Weights of a small GPT-style language model, trained from scratch on English Wikipedia.
Architecture: LayerNorm before each block, tied embeddings, ALiBi.
Training: a variant of Muon for these matrices, 498M tokens, 7601 steps.
MLP neurons of a small language model. Each row is named by its layer, matrix (up: input weights) and neuron, and shows model dimensions 32-159. Each number is 128 + 24 x the weight over its row's rms, rounded and kept within 0 to 255.
After each neuron's rows, "fires after" lists the tokens most often just before its 100 highest values on Wikipedia text that the model never trained on.

L10.up215 [134 109 137  72  91 172 137 136 109 157 153 118 147 149 161  74 139 140 151 113 102 104 156 100 119 115 141 140  94 180 141 108 118  84 164 139 133 111 125  84 115 105  91 133 154  99 161 107 111 136 154 108 147 118 131 176  89  94 131 135 127 109 119 151 132 116 112  99 134 144 121 112 122 161  96 116 130 119 130 101 141 135 147 129 135 150 104 130 130 106 107  86 138  88 161 150 133 135 139 106 132 151 115 137 149 169 166 160 140 116 114 167 108 166 116 153  65 136 132 102 127 126  78 146 100 130 142 117]
fires after: " (", ",", " and", "–", " with", "."

L5.up761 [151 109 140 143 122 127 114  91 150 102 128 129 114 148 122 113 110 119 169 165 123 152 134 108 173 155 144 139  77 165 152 123 109 124 124 141 112 154 138 158 143 152 147 133 150 153 118 136 123 112 157 124 172 115 145 122 129 123 105 128 150 103 116 148 161 115 143 150 138  82  90 106 134 139 136 149 143  96 125 105 150 120 110 129  92 138  95 142 141  74 112 124 136 119 106 104  86  98 122  96 103 174 110  68 133 128 135 184 118 170  93 126 129 150 109 134 132 115 144 153 106 107 128 158 129 118 138 134]
fires after: " in", " b", " l", "-", "m"

L2.up523 [104 175  87 118  95  96 110 105 150  98 162 122 152 105  87 139  68  94 137  95 137 140 149  85 158 159 166 145 132 148 136 138 140 132 151 126 127 143 147  97 144 156 161 110  95 152 142  97 128 139  89 147 113 155 101 123 116 113 151 110 119 122 104 127 104 133 112  94 150 124 149 138 146 176  89 150 137 149 120 126 195 112 120 143  98 104 138 126 143 154  98 118  92 181 105  88 145 138 140 135 120  94 130 136 107  62 103 109 170 127 133 111 131 125 162 128 102 117 120 114 134 151 133 172 106  95 117 165]
fires after: ".", " offic", "ebsite", "-", "–", "adu"

L2.up452 [142 172 135 119  66 121 134 151 118 115 130 101 130 146 140 145 132 177 131 134 114 168  91 123 122 153 115 133 134 159 122 176  94 159 126 133 150 157 139 150 122 176 110 141 145 121 115 150 106 155 142 111 101 117  76 178 144 138 114 111 135 113 122 129  99 117 115 139 125  68 103 129 102 140  94 134 161 105 147 156 151 112 137 112  97 165 124 161  79  86 150 143 129 117 108  82 137  89 149 146 139 139 108 138  94 131 120 100 136 102 138 171  98 154 106 130 127 151 134 176 135 124  99 158 149 129  81  85]
fires after: " re", " Re", " inter", " was", " g"

L7.up628 [120 138 140 124 155 164 128 138  94 146 132 120 107 132 162 159 133 141 170 124 143 104 113 132 123 124 123 123  87 113  69  94 120 142 124 160  87 133  98 134 162 166 107 150 135 113 157 129 163 104 152 102 164 149 152  74 135 110 154  95 141  96 139 137 143 133  60 144 123 136 143 119 143 118 131 116 109 105 126 127 121  84 165 145 139  96 132 116 146 171 183 149 127 167 111 148 103 143 154 131  85  97 131 160 109 141  52 128 121 127 110 124 123 167  97 145 114 149 103 132  70 116 112 115 140 121 121  92]
fires after: " D", " d", " Gu", " do", "ound", " sign"

L5.up500 [ 96 134 169 126 102 153 105 121 137 117 141 114 153 143 136 128  95 130 107 148 118 141 164 145 136 151 122 131  64 160 109 156 202 160 115 107 208 153 118 149 139 121 161 138 113 134 125  95 105 111 140 104 134 121 134  59 151 102 127 108 152 145 136 113 114 115 141 132 103 123 160 145 122  71 117 136 128  85  94 148 138 142 110 179 124 103 157 153 142 111 156 132  91 153 117 130 100 164  95 138 129 132 123 102 130 126 122 118 156 107  99 128 133 123  97 103 140  98 141 130 112 131  97  98 141 200 132 104]
fires after: " F", " f", "F", "av", " en"

L7.up159 [151 146 126 104 104 148 127 147 156 130 157 152 121  83 140  80  71 170 126 130 134  88 158  86 114 108 165 129 119 101 175 120 185 143 136 132 159 127 146 133 104 116  89 145 118 100 123 141 149 137 131 144 103 108 133  93 134 133 179 125 125 144 109 129 155 157 147 175 124 130 139 136  98 113  99 135 127  89 120 108 133 138 148  95 134 145 113 191  95 133  91 130 130 161 129 138 120 148 130 158 122 155 138 120  95 177 133 132  80 185 156  96 130 152 149  56 138 153 103 111 160 134 138 163 111 127 125 115]
fires after: "-", " g", " G", "G"

L5.up579 [117 142 137 137 140 122 148  95 125 152 131 130 134  94 116 119 110 145 114 126 140 186  92 152 124 132 131 139  89 131 139  99 166 113 126 126 145 113  89 128  85 133 126 150 109 157 144 120 135 136 164  98 118 136 132  76  92 132 104 138 125 186 125 157 143 148  72 126 128 133 107 137  96 152 125 156 142 128 143 123 162 140 148 119 134  99 157 148 138  87 140 107 179  97 153 101 129 172 109 125  79 131  60 113 122 132 157 163 118 179 106 122  71 130 110 150 161 146 111 111 146 155 125 130 151  99 101 137]
fires after: "-", ".", "'", "==", "/", " in"

L7.up286 [177 116 110 129 122 113 137 157 130 163 147 120 101 102 169 100 156 137 152 116 100 150 128 157 118 132 147 167  96 130 162  90 153 158 109 119 124  96 110 142 115  88 115 127 113 132  98 104 135 100 177 153 149 148 111 128 143  71 128 125 142 147 108 112 148 147 141 129 118 114 122 109 159 155 111 142 141 130 137 154  79 104 105 156  93 123 133 146 123 103 122  73 166 123 133 115  77 122  82  98 138 147 107 123 115 146 165 121 109 146 122 124 112 173 136 125 167 121 143 113 148 162 134  82 144 143  93 103]
fires after: "-", "\\", " ", " (", " in", " In"

L7.up413 [123 141 129 108 115 126 174  90 124 132 133  96 132 115 131 132 130 144 141 138 107 129 136 140 101 159 153 188  96 134 192 104 125 151 103 130  82  92 141 126  86 120  97 150 129 164 193  90 136  69 152 111 132 151 131 165 107 125 150 125 150 180  92 136 110 152 109 106 121 116 165 111 137 159 109 161 148 116 148 135 162 129 162 123 150 131 135 154 117 150 120 103 129 115 162 115 140  93  82 140 138 133 124  89 147 156  98 144  79 121 138 131 125 173 155 115 113 128 111 120 162 107 134 116 149 152 135  92]
fires after: "-", " En", "/", " |", "–"

L11.up198 [144 189 132 142 114 157 139 114 160  87 131 105 142 148 141 119 132 127 135 127 116  88 150 120 162 133 162 175 140 104 122 128 103 101 104  88 126 116 123 155 136 141 137 128 110  81 171 128 124 164 126 154 138 129 110 176  91 114 165 105 150 139 127 110 101 142 118 148 177 119 157 103 128 143 166 109 129 109 106 120 130 126 104  95 154 136 157 160 161 145 158 129 170 141 130 112 103 128 103 116 149 169 170 144 145 128  76 125 143 118 123 100 134 106 119  83 134  99  93 103 120  95 114 132 149 121 162 177]
fires after: ".", "-", "–", "20", "198", "n"

L9.up36 [ 56 134 165  94 134 175 112 138 161  80 126  89 116 122 116 180 154  99 147 114 106 156 123 134  95 142 121 127 110 103 113 158 120 121 168 111 136 117 139 162 152 127 102 118 133 126 113 111  92 114 180 131 160 135 152 154 120 137  97 109 148 109 108 118  79 115 127 130 113 134 159 132 150 126 191 150 166 126 150 150 128 125  94 126  87  71 104 121 116 130 101 145 115 113  77 135 145  69 162 120 100 140 108 143 158 116 151 164 143 138 109 173 102 108  85 154 124 114 131 116 136  92 131 152 102 120 155 138]
fires after: "\n", " |", "|"

L8.up342 [ 94 140 119 164 117 145 111 128 150 106 113  70 119 102 100 169  79 128 151 131 125 122 164 106 139 121 153 105  84 161 121 121 106 135 118 140  99 153 157 116 122 123 108 101  82 136 153 108 144 108 100 131  88 145 128 140 122 125 165 108 118 139 153 115 138 153 152 119 132 181 133 102 145 158 134 157 128 138 151 122 156  98  85 109 110 119 105 107 148 137 150 102  93 106  82 115 167  80 132 122 120 126 118 116 147 118 123  96 100 135 107 101 122 102 178 143  60 146 155 108 129 153 114 142 100 134 167 139]
fires after: " of", " ", " sup", "com", "om", " Sup"

L5.up250 [109 132 167 144 111 118 147  96 146 167 130  78 105 132 171  81 153 176 116  95 161 132 107 108 118  98 143 132 138 113 115 121 140 131  99 119 191 134 124 117 125 124 123 143 127  93 105 151 108 135 162 151 181 132  97 103 148 118 109 107 100 108  57 121 143 147  96 135 129  97 143 107 119 160 112 175 148 159 126 153 149 107 124 127  98  84 152 116 129 157 127 130 121 128  93 137 107 130 140 141 126 128 121 156 156 166 116 143 109 193 119 118 151 121 109  84 162 156 131 114 196 104 157 115 121 149 152 152]
fires after: " p", " g", "G", " G", "P", " o"

L3.up344 [154 178 109 114 110 147 117 143 147 104 163 111  98  71 159 115 128 113  99  97 123 130 125  98 153 153 165 151 116 149 110 119 121 142 149 153 126  96 134  92  62 111 120 114 153 139 137  95 123 103 136 157 127 145 122 179  96 135  95 105 116 152 126 184 129 167 116  85 148 126 168 132 120 146 152 121 135 164 155 138 112 129 158 105 118 125 115  90 130 147 117 125 105  98 105 108 163  96 134 117 138 148 162 142  95 114 145 177 130 155 107  94 134 143 162 141  93 104 119  95 105 156 144 127 158 128 147 139]
fires after: "N", "–", "′", "."

L5.up100 [163 121  83 127 160 186 155 136 131 155 136 150 177 144 138 148 123 162 113 115 118 116 120 125 153 147 116 133  85  88 178 107 126 129  77 126 178 149  95 150 117 145  98 139 117 126 121 167 122 138 114  96 156  80 137 118 148 113 146 120 152 145 125 125 153  98 146 159 132 125 163 127 134  81 105  96 184 120 144 136 148 123  93 164 133  89 118 127 101 128 108 154 103 112 104 122 147 105 115 114 154 127 107 136 130 132 118 137  90 166  97 117 131 130  95 117 142 159 105 160 122 172 152 149 137 111 130 116]
fires after: " a", " s", " the", " c"

L10.up720 [115 195 108 120 170 153 109 103 170 111 161 175 129 113  96 136 139 197 104 122  97 158 144 156 139 148 151 164 149 125 152 117 130 129 110 137  97 112  94 130 137  90 132 135 146 122 148 105 114 119 161 160 147 111 150  87 115 114 125 118 122  70 136 150  91 104 132 150 128 146 130 150 128 130  96 148 155 111 138 126  91  85 143 110 151 142 142 121 147 133 149 169 163 108 125  82 138 110 130 108 105 125 131 108 125 130 159 120 128 113 139 133 157 143 121 114 151  92 116 110 181 151 140 115 117 144 124 133]
fires after: " |"

L7.up305 [138 117 118 106 149 163 141 126 160 129 137 108 180 152 157 117 155 110 133 166 101 116 206 140 164 153 125 129 115 143  98 118  95 124 114 135 116 149 145 161 166 128 135 113 130 128 167 151 140 104 143 151 116 125 156 166 118 126 142 115 149 148 104 118 122 151  80 118 104 138 159 115 147 147 155 124 127 140 118 181 113 168 131 137 136 110  97 144  86 129 130 113 150 109 144  97 111 109 115 117 168 140 172 118 119 116 111 143 117 126 111  92 100 145 144 146 110 126 106 116  86 127 158 127 113 151 112 128]
fires after: " be", "–", "-", " K", " w", " was"

L8.up360 [ 85 112  84 149 117 132 117  89 162 103 113 100 136 112 108 141 127 138 118 187 137 110 131 117 126 124 136 142 119 162  98 145 119 110 152 140  84 143 133 151 155 165 110 122  90 151 136 149 150  75 142 109 111 147  97  93 134 175 102 116 117 146  97 123 134 153  85 123 149 150  87  96 122 112 117 179 109 106 125 191 166 171 153 139 116 125 107 107 124 128  86 112 115 132 141 114 122  87 151 121 148 144 104 144 131  85 100 138 152 143 146 142 133 141 150 124 100 111 118 102 108 111 144 125 103 145 114 182]
fires after: "==", " Sup", "c", " sup", " des", "ur"

L2.up721 [141 144 165 165  94 118 131  89 113 163 149 154 195 126 152 148 136 144 138 110 146 127 120 176 106 123 118 112 113 153 123 167 124 157 161 102 131 150  93 139 140 173 130 157 107 121 159 117 172 188 125  91 145  78 149 188 121 115 121 178 151 132 115 148 137 105 176 109  80 107 129 122 139 155 129  93 146 103 143 152  93 112 129 163 139 101 137 137 106  81 158 132 147 152 128 129 130 123 150  92 115 143 139 113 111 145 148 140 100 121 139 109 144 163 115  82 108 118 113 103 155 143 134 163 156 116 146 118]
fires after: " U", " Re", " re", " infl", "E", " N"

L5.up262 [131 152 126 118 125 108 150 128 126 105 147 141 162 149 128 134 131 153 107 119  87 145 150 163 182 150 116 152 101  81 145 113 105 112 114 111 132 120  94 111 123 158 167 135 121  84 122 108  98 128 126  95 169 160 122 138 112 131 131 119 128 108 144  95 121 126 135 140 142 122 129 131 134  83  94 126 147 125  88 128 122 137 101 129  98 171 158 155 100 148 108 143 123  82 141 144  71 127 143  93 103 133 127 130 149 117 117 159 182 133 140 100 155 153 135 188  98 122 143 129 133 106 137 128 131 134 120 168]
fires after: " a", "m", " A", " H", " em", " m"

L7.up521 [105 131  90 177 108 123 145 133 102 155 140 112 149 133 108  87 135  99 138 119 120 182 106 122 172 155 135 147 140 143 117 124 127 127 147  95 145 132 116 139 137 124 123 114  93 151 143 115  79 148 126 125 161 168 136 116 123 136  70 168 136 106 120 139  91 150  90  96 139 151 128 186  93 159 130 180 150 118 157 120 130 113 108 137 160 114 140 139 140 139 100 146 114 115 143  79 130 150 136 148 101 140 111 108  95 131 125 147 118 156 121 100 124 130  97 144 136  96 116  68 115 174 114 125 132 166 145 148]
fires after: ".", "on", "in", "C", "it", "=="

L14.up611 [112 115 138 142 111 142 111 115 118 151 149 123 118  98 116 141 143 128 165 139 126 124 136 125 120 181 143 119 107 148 103 127 127 137 129 130  95 137 151 129 178 133 178 122  97  78 138 106  90 115 164 124 117 122  98 132 112 145 161 132 150  70 104 177 113 127 142 126 158 112 120 127 140 168 129  89 105 138 135 125 135 131  88 104 125 115 121 135 108  84 146 109 134  64 129  75 138  98 115  83 103 144 165 134 118 152 105 100 142 122 138 128 116 150 146 150 138 111 102 133 117 128 128 122 159 147 131 156]
fires after: " in", " In", "′", "-", "°", "u"

L7.up563 [105  90 116 125  99 115 188  87 177 123  90 144 104 182 130 118 127 102 123 156 100 127 114 144 165 128 154 136 152  97 153 150 110 148 108 118 109 109 115 120 127 124 113 121 146 141 120 134 143 143 101 137 134 151 171 107 142 145 160 124 148 112 118 160 122 151 132 162 141  94 132 141 134 127 105 145 165 122 112 169 110  77  96  93 167  89 132 125 136 122 126 112  88 137 151 136  89 125 125 140 128 181  93  65 125 150  99 143 152 149 115 108 130 126 160 117 130 135 129 111 132 174 170 136 142 115 139 122]
fires after: " qu", " w", " ob", "qu", " o"

L16.up439 [124 153 143 122 155 125 126 100 142 121 138 157 139 163 108 142 123 181 131 157 100 147 112 119 148 152  93 178 157 143 148 123 125 119  65 134 131  96 158 125 176 161 150  98 186 120 127 136 120 119 102 129  78 121 167 143 142 123 135 141 125 137  82 116 152 147 100 159 126 108 134 139  98  94 108 109 115 175  91 145  82 119 144 160 124  74 108 110 102 156 104 122 114 141 133 129 146 137 139 120 141  80 135 131 145 161 115 128 115 170 104 144  91 135 132 146 160 108 165 116 119 143  87  72 140  97  79 139]
fires after: " |", ";", "6"

L5.up627 [165 154 123 145 145 116 134 133 125 118 182 170  75 122 118 132 114  99 125 126 140 165 118 168 137 145 175 136 104 173 123  93 130 149 117 154 116 110  86 166  98 181 155 125 118 120 161  97 107 136 115 120 110 150 101 115 132  97 144 108 141  85 132 152 150 117  92  79 112 130 102 148 105 144  79 140 140 129 157 127 105 145 145 135  92 121 153 157 120 129 127 107 127 141 121  78 139 144  74 106 103 126 182 145 141  99 118 129 104 122 111 163 110 127  99 150  81 144 128 119 128 117 133 111 135 137 142 125]
fires after: ".", "9"

L5.up378 [126 165 111 114 127  86 111  94 137 131  89 135 134 131 121  68 127 132 161 134  96 110 130 119 191 111  95 162 117 109 164 123 127  99 129 110 124 110 143 128 151 113 111 129 130 127 123 189 115 135 138 134 142 130 102 183 142 100  87 143 143 125 148 147 174 120 143  63 150 129 168 176 181 137 101 128 161 142 133 113 112 125 119 147  93 132 150 107  73 131 111 125  92 119 144 177 140 140 130 127 113  96 115 133 170 144 181 136 154 148 137 135  94 117 144 150 126 122 128 135 132 122 139 115 128 158 135 144]
fires after: " a", " an", " A", "A", " B"

L5.up530 [115 139 146 130 144 137 119 127 139 103 167  82  70 105  99 106  91 127 137  93 108 161 133 122 110 160 130 137 124 152 116 100 107 113 116 158 138 104 121 152 121 139 182 141 137 126 112 114 108 106 162 119 118 180 134 122 120 126  79 158 141 121 115 193 152  94 154 101 111 152 184 139 153 150 122 122 138 115 157 124 116 120 131 157 114 174  90 147 126 101 122 148 108 108 123 188 105 141 125 173 125 141  87 159 140  98 170 156 110 126 105 138 168 139 139 141 124 150 125 118 134 151 134 146 139  95  87 155]
fires after: " in", " int", " In", " or", " Am", "In"

L15.up153 [104 157 141 135 168 138 156  99 133 110 160 139 104 122  93 152 119 115  98  96 143 116 183 163 120 180 153 130 105 162 131 117 143 106 107 121 172 145 152  76 142 154 161  97 184 141 144 137 106  95 121 161  79 132 139 123 156 131  89 120 136 122 108 170 134 124  75 133 139 151 134 162 146 170 143  94 118 126 107 123 104 142 154 125 129 114 118 124 120  94 103 125  77 120 109 130 167 136 121 148 123 130 171 105 136  95  84 148 135 108 123 100 127 115 138 146 119  95 111 120 108 119 131 124  96  94 140 112]
fires after: " |", " −", ";", " 7"

L7.up244 [106 141 125 142 117 141 111 111 172 135 112 175 145 108 104 104 118 148 181 152 137 135 123 179 127 115 157 133 133 121 136 103 101 164 138 138 107 122 122 143 162 140 117 131 107 134 137 122 136 148 162 124 134 140 117 118 103  91  90 153 150 114 136 143 142 113  80 130 148 117 127 136  77 165 111 109 131 148 138 127 125 140 128 140 112  64 111 170 106 147 173 123 118 119 157 124 129 131  83 127 183  81  99 124  99 101 116 103 134 150  97 144 153 101 118 153 122 143 147 124 140 151 158 147 125  71 138 137]
fires after: ".", " |", " 25", "if"

L7.up458 [ 99 128 148 170  91 113 161 126 131  85 137 140 105 136 129 155 159 122 110 119 118 124 181 114  85 131 106 120 113 149 132 135 137 119 120 155 126 130 183 143 177 135  98 111  97 118 144  92 179 168 145 157  78 140  94 118 163 117  93 124 143 130 147 107 110 126  93 115 160 124 149 111 107 128  68 111  93 129 136 118 125 141 111 139 118 126 143 140 132 111 118 181 124 136 119 112 119  60 131 146 205  85 159 129 131 127 140 102 124 159 129 144 125 108 129 129 129 166 113 100 116 138 159 154  83 157 157 153]
fires after: "B", " ob", "b", "J", "ob", " J"

L2.up486 [105 113 107 127 133 154 130 112 140 123 182 156 157 138 133 158 132 102  77 134 114 141 104 105 113 174 169 141 154 105 152 107 192 145 122 135 133 113  83 122 160 116 157 166 170 143 121 113 143  97 110 125 144 108 149 120 129 113 107 128 166 131  97 133 157 119 143 154 135 158 123 147 116 108 121 110 169  89 108 119 101 113 124  94 114 147 162 114 127 141 130 122 119 160 123 124 126 118 123 130 101 123 117 136 127 112 106 157 125 123 163  72 141 118 166 164 177 132 146 129 169 153 105 120 134  96 117 128]
fires after: " |", ";"

L8.up254 [163 144  94  89 119 117 142  81 158 123 139 103 154  87 148 137 141 132 117 136 115 156 135 129 128 114 136 160  96 150 151 119 175 135 131 150  90 141 102 121 154 142 136 178 157  84 158 145  93 106 132  97  79 161 102 133 163 109 143 131 136 146 178 119 137 151 109 117  98 128 157 143 119 141  78 135 118 139 137 127 115 140 145 113 139 127 138 139  85 158 113  95 111  98 105  71 102 118  98  92 136 173 129 134  92 126 146 163 131 123 110 118 102 123 123  95 153 105 119 151 127 166 124  94  98 133 109 107]
fires after: " re", "b", " B", " Re", " Ben", " En"

L10.up714 [116 128 137 123 130 153 136 115 137 161 107 133 139  98 137 118 127 128 136 143 140 132 114 137 113 156 120  81 110 136 136 134 124 102 101 125 138 128 101 159 105 133 189 114 111 115 142 111 171 119 173 149 158 133 176 148 131 112 119 107 116 133 155  81 118 136 123 143 135 139 128 140 127 173 132  74  90  90 143 128 117 123 144  95 166  79  84 150 144 107 153 103  95 154 130 119  92 125 153 120 152 123 144  90 174 111 145 109 136 130 105 127  98 148 145  99 126 120 193 160 120 127  80 113 122 164 149 122]
fires after: " f", " w", " 2", " 3", " s", " F"

L8.up110 [116 144 156  75 134 130 115 120 138 122 165 128 120 156 142 110 164 167 125 108 143 134 133 143 151 109 136 103 144 153 159 122 126  97 151 181 122 126 134  95  90 162 114 101 142 101 124  89  97 126 128 128 176 166 143 152  69 118 151 106 162 118 175 127  96 132 135 111 145 168  93 132  91 158  88 117 109 152 156 124 123 151  92 125 127 131 124 116 146 114 151  87 125 124 123  78 121 106 185 119 145 180 132 146  80 141 124 108 120 163 115 180 102 163 134 106 126 114 134 116 124 107 118 131  98 114 147 146]
fires after: ",", "°", ":", "r", "–", "."

L10.up52 [163 136 102 124  99 151 123 154 117  98 153 138 168 159 148 140 125 125 120  95 152 159  90 120 120 120 181 138 156 108 128 129 123 157 145 120 116 116 135 112 112 107 140 131 168 107 135 113  72  93 102 170 148 124 129 100  70  84 140 104 114 131 107 132 110 123  82 117 151 179 119 156 123 116  93 140 148 133 147 150 111 124 147 107 115 116 193 145 148  81 133 132 180 138 121 124 156 125 136 129 129  89 123 121 124  81 169 157  90 141 115 130 145 156 155 133 117  91 120  99 121 147 157 146 156 113 142 147]
fires after: ".", " (", "8", ":", "′", "9"

L9.up465 [120 130  95  76 146 142 161 169 142  88 138 146 116  94  85 122  94 132 105 127 106  93 112 109 146 171 135 123 117 128 133 111 138 104 117 135 110 109 146 131  98 126 139 141 132 104 125 118 127 138 153 114 130 100 166 117 158 138 103 141 159 127 162 100 116 135 116 123 123  99 164 126 176 102 161 144 183 136 100 116 114 147 146 129 109 110 116 137 155 129  90 116  97 149 121  79 139 106 130 126 161 199 132 136  73  99 129 132 140 147 137 147 105  93 153 117 144 166  94  96 146 178 118 129 158 100 105 146]
fires after: " in", " In", "in", "b", "-", "on"

L5.up536 [134 145  62  87 140 136 129 121  90 104 182  69  92 125 142 130 115 127 151 113 112 110 119 147 156 120 104 124 149 116 135  83 153  88 107 139  93 105 134  81 110 104 118 169 160 109 108 133 137 110 159 127 104 137 133 118 153 113  92 152 126 140 148 138  97 107 145 159  70  91 142 115 145 150 151 159 154 132 112  96 154 160 157 115 101 110 114 126 168 132 104 119 104 187 125 111 131 145 154 155 146 145 102 143 104 166 186 148 151  97 134 105 145 140 148 113 141 116 162 108 161 127 145 134 164 112 127 145]
fires after: " in", " to", " de", "te", " In", " and"

L9.up554 [ 82 152 120 156 128 175 136 118 109 102 131 172 114 114  74  94 123 131 155 123 119 123  95 131 137 107  97 146 119  85 119 162 124 135 105 147  76 123  87 170 158 134 100 130 117 126 116 123 165 113 122 128 163 120 156 120 114 185 115 160 164 119 122 138 148 111 136 108 116 126 114 167 146 111 162 145 167 121 123 135 146 153 160 101 111 126 124 139 137  93 142 137 115 177  99 186 135  97 152 105 103 121 138 147 155 115  96  75 106 108 104 120 144 120 149 150 128 112 113 133 139 131 155 119  78  99 120  87]
fires after: " |", "otes", "s", " ", "ig"

L5.up341 [101 117 138 110 147 132  87 154 161  95 125 121 164 121 115 164 152 153 105 150 143 164 154 172 104 137 149 111 167 128  97 153 132 144  84 100 104 126 119 131 136 113 145 125 144 136 145 186 154 146 113 133 101 102  87 128 132 144 135  88 113 115 142 106 129 105 111 118 136 141 123 134 109  97 169 109 185 111 150 141 137 133 116 127 117  88 144 154 118 115 122 105 110 133 118  97 134 141 129 182 118 122 106 172 129 110 128 174 131  99 107 130 124  99  88 134 102 175 156 127 132 121 133  98 119 152 105 116]
fires after: "\n", " w", "|", " b", " T"

L7.up121 [161 160 166  98 119 140  95 158 113 105 132 162 110 132 129 110 137 144 147 122 108 127 162 160 121 118 135 109 166 175 103 122 119 132 139 163  82 169 168 191 107 126 111 170 149 116 128 146 110  57 111 134 130 130  83 118  98 153 101  88 180 130  96 151  96 134 113 113 133 129 140  95 147 125 164  99  84 159 150 151 143 117 158 147 107 132 168  91 110 143 165 130 133 163 137 135 118 135 101 155 128 131 151  89 118 120 116  97 118 103 136 106 141 105 108 112 125 122  88 153 109 136 168 124 123 136 115 111]
fires after: " Gu", " d", " en", " En", "red", " he"

L5.up510 [124 153 144 181 112 120 150 120 149 102 123 157  66 153 133 137 109  99 108 102 102 131 148 147 112  89 147 127 159 103 113  99 129 101 111 179 129 132 164 182 155  93 122 119 130 102 130 102 164 154 111  97 143 128 163  94 102 128 114 104 129 165 128 126 123 124 122 111  77 110 143 137 159 122 103 123 114 146 145 115 156 180 155  83 180 152 123 143 149 124 179 133 132 133 152 148 134 119 151 125 124 155 105 161 141 117 137 139 140 125 142  94  99 111 114 104 149 114 112  71 155  73 120 136 140 187 149 131]
fires after: " No", "J", " J", "\n", " V", " v"

L3.up27 [115 146 163 121  93 109 135 120 137 127 177 139  93 120 124 167 120 137 154 116 119 123 122 170 154 135 126 169 119 134 156 145 126 173 125 103 131 127 125 180 152 159 168 133 100 120 144 119 106 153  73  96 144 142  69 101 116 113 171 131 119 126 145 174 146 115 104 110 147 138  81  96  90 169 139 112 118 111 141 129 129 101 134 144 157 149 143 142 131 114 145 104 144  80 163  83 100 148 115 129 158 138 135 137 177 106  68 129 133 171 122 133  93 154 145 127 113 128 122  90 150 128 118 127 181  85 143 122]
fires after: ".", " ."

L8.up220 [ 89 174 100  81 125 144 156 118 163 102 144 140 138 120 133 135 112 131 114 136 183 170  97 125 165 142 160  98 121 114 102 124 143 104 126 122 143  68 144 111  99 119 121 119 115 110 122 161 101 111 145 125 135 139 142 162 126 131 144  82 141 126 130 165  83 111 153 141 127 127 110 148 149 136 121 109 116 124 128 108 162 132 145 102 122 158 137 118  86 135 127 119 135 149 122 114 157 101 130 107 142 156 135 143 128 147 178 170 167 126 152 161 122 130 137 150  99 157 137  93 135 142 163 128 139 110 133 144]
fires after: ",", " (", " $", " of", " to", ":"

L7.up108 [ 74  96 135 103 107 105 109 152 106  91 138  62 138  83 110 101 158 153 106 125 160 103 142 164 103 126  99 148 120 151 126 127 139 156  90 152  88 131 126 154 107 135 138 141 123 117 169 102 126 151 130 125 149 142 113  96  81 115 145 145 150 109  91 168 182 134 108 113 128 144 131 129  93 163 103 150 127 148  92 110 128 121 117 143 114  79 194 116 144 168 101 150 169 125 157 115 114 120 113 145 121 170  75 125 149 108 184 129 133 161 112 132 115 132 136 147 103 124 122 126 145 132  96 165 121 123 100 126]
fires after: "-", ".", "ele", " F", "om"

L5.up224 [ 96 117 134  97  95 181 134 121 134  83  93 135 171 163 155 105  71 156 158 103 152 148 131 140 124 140 101 146 126 127 112 183 149 154 142 133  92 102 105 107  83 189 108 129 170 110 147 160  86 130 141 110 129 125 135 120 107 128 122 159  88 136 157 153 154 137 141 109 148 100 116 111 170 132 115 109 163 161 108 159 116  86 117 130 183 120 115 125 111  93 116 135 153 111 115 128 150 130 156  87 127 127 125 164 140 125 167 109 140 149 161  83 134 139 144 100 119 147 137 117 152 134 129 125 137  84 100 129]
fires after: " de", " E", " e", "\n", " a"

L5.up626 [154  96  90 130  95 123 105 133 141  97 120 145 109 138 118 122 135 151 141  83 111 128 148 128 166 133  83 111 111  91 109 132 154 121  96  71 138 139 135 147 128 138 109 159 106 103 153 174 113 167  97  98 131 129 148 144 146  95 114 148 100 112 129 191 127 144 143 110 158 106 156 125  78 124 105 101 171 111 112 124 133 137 109 134 158 141 138 148  77 140  61 151 139 103 147 141 137 120 172  79 101 137 127  90 141 141 130 104 155 105 153 105 105 136 130 109  90 129 112 130 115 151 135 129 134 126 127 139]
fires after: " a", " A", " an"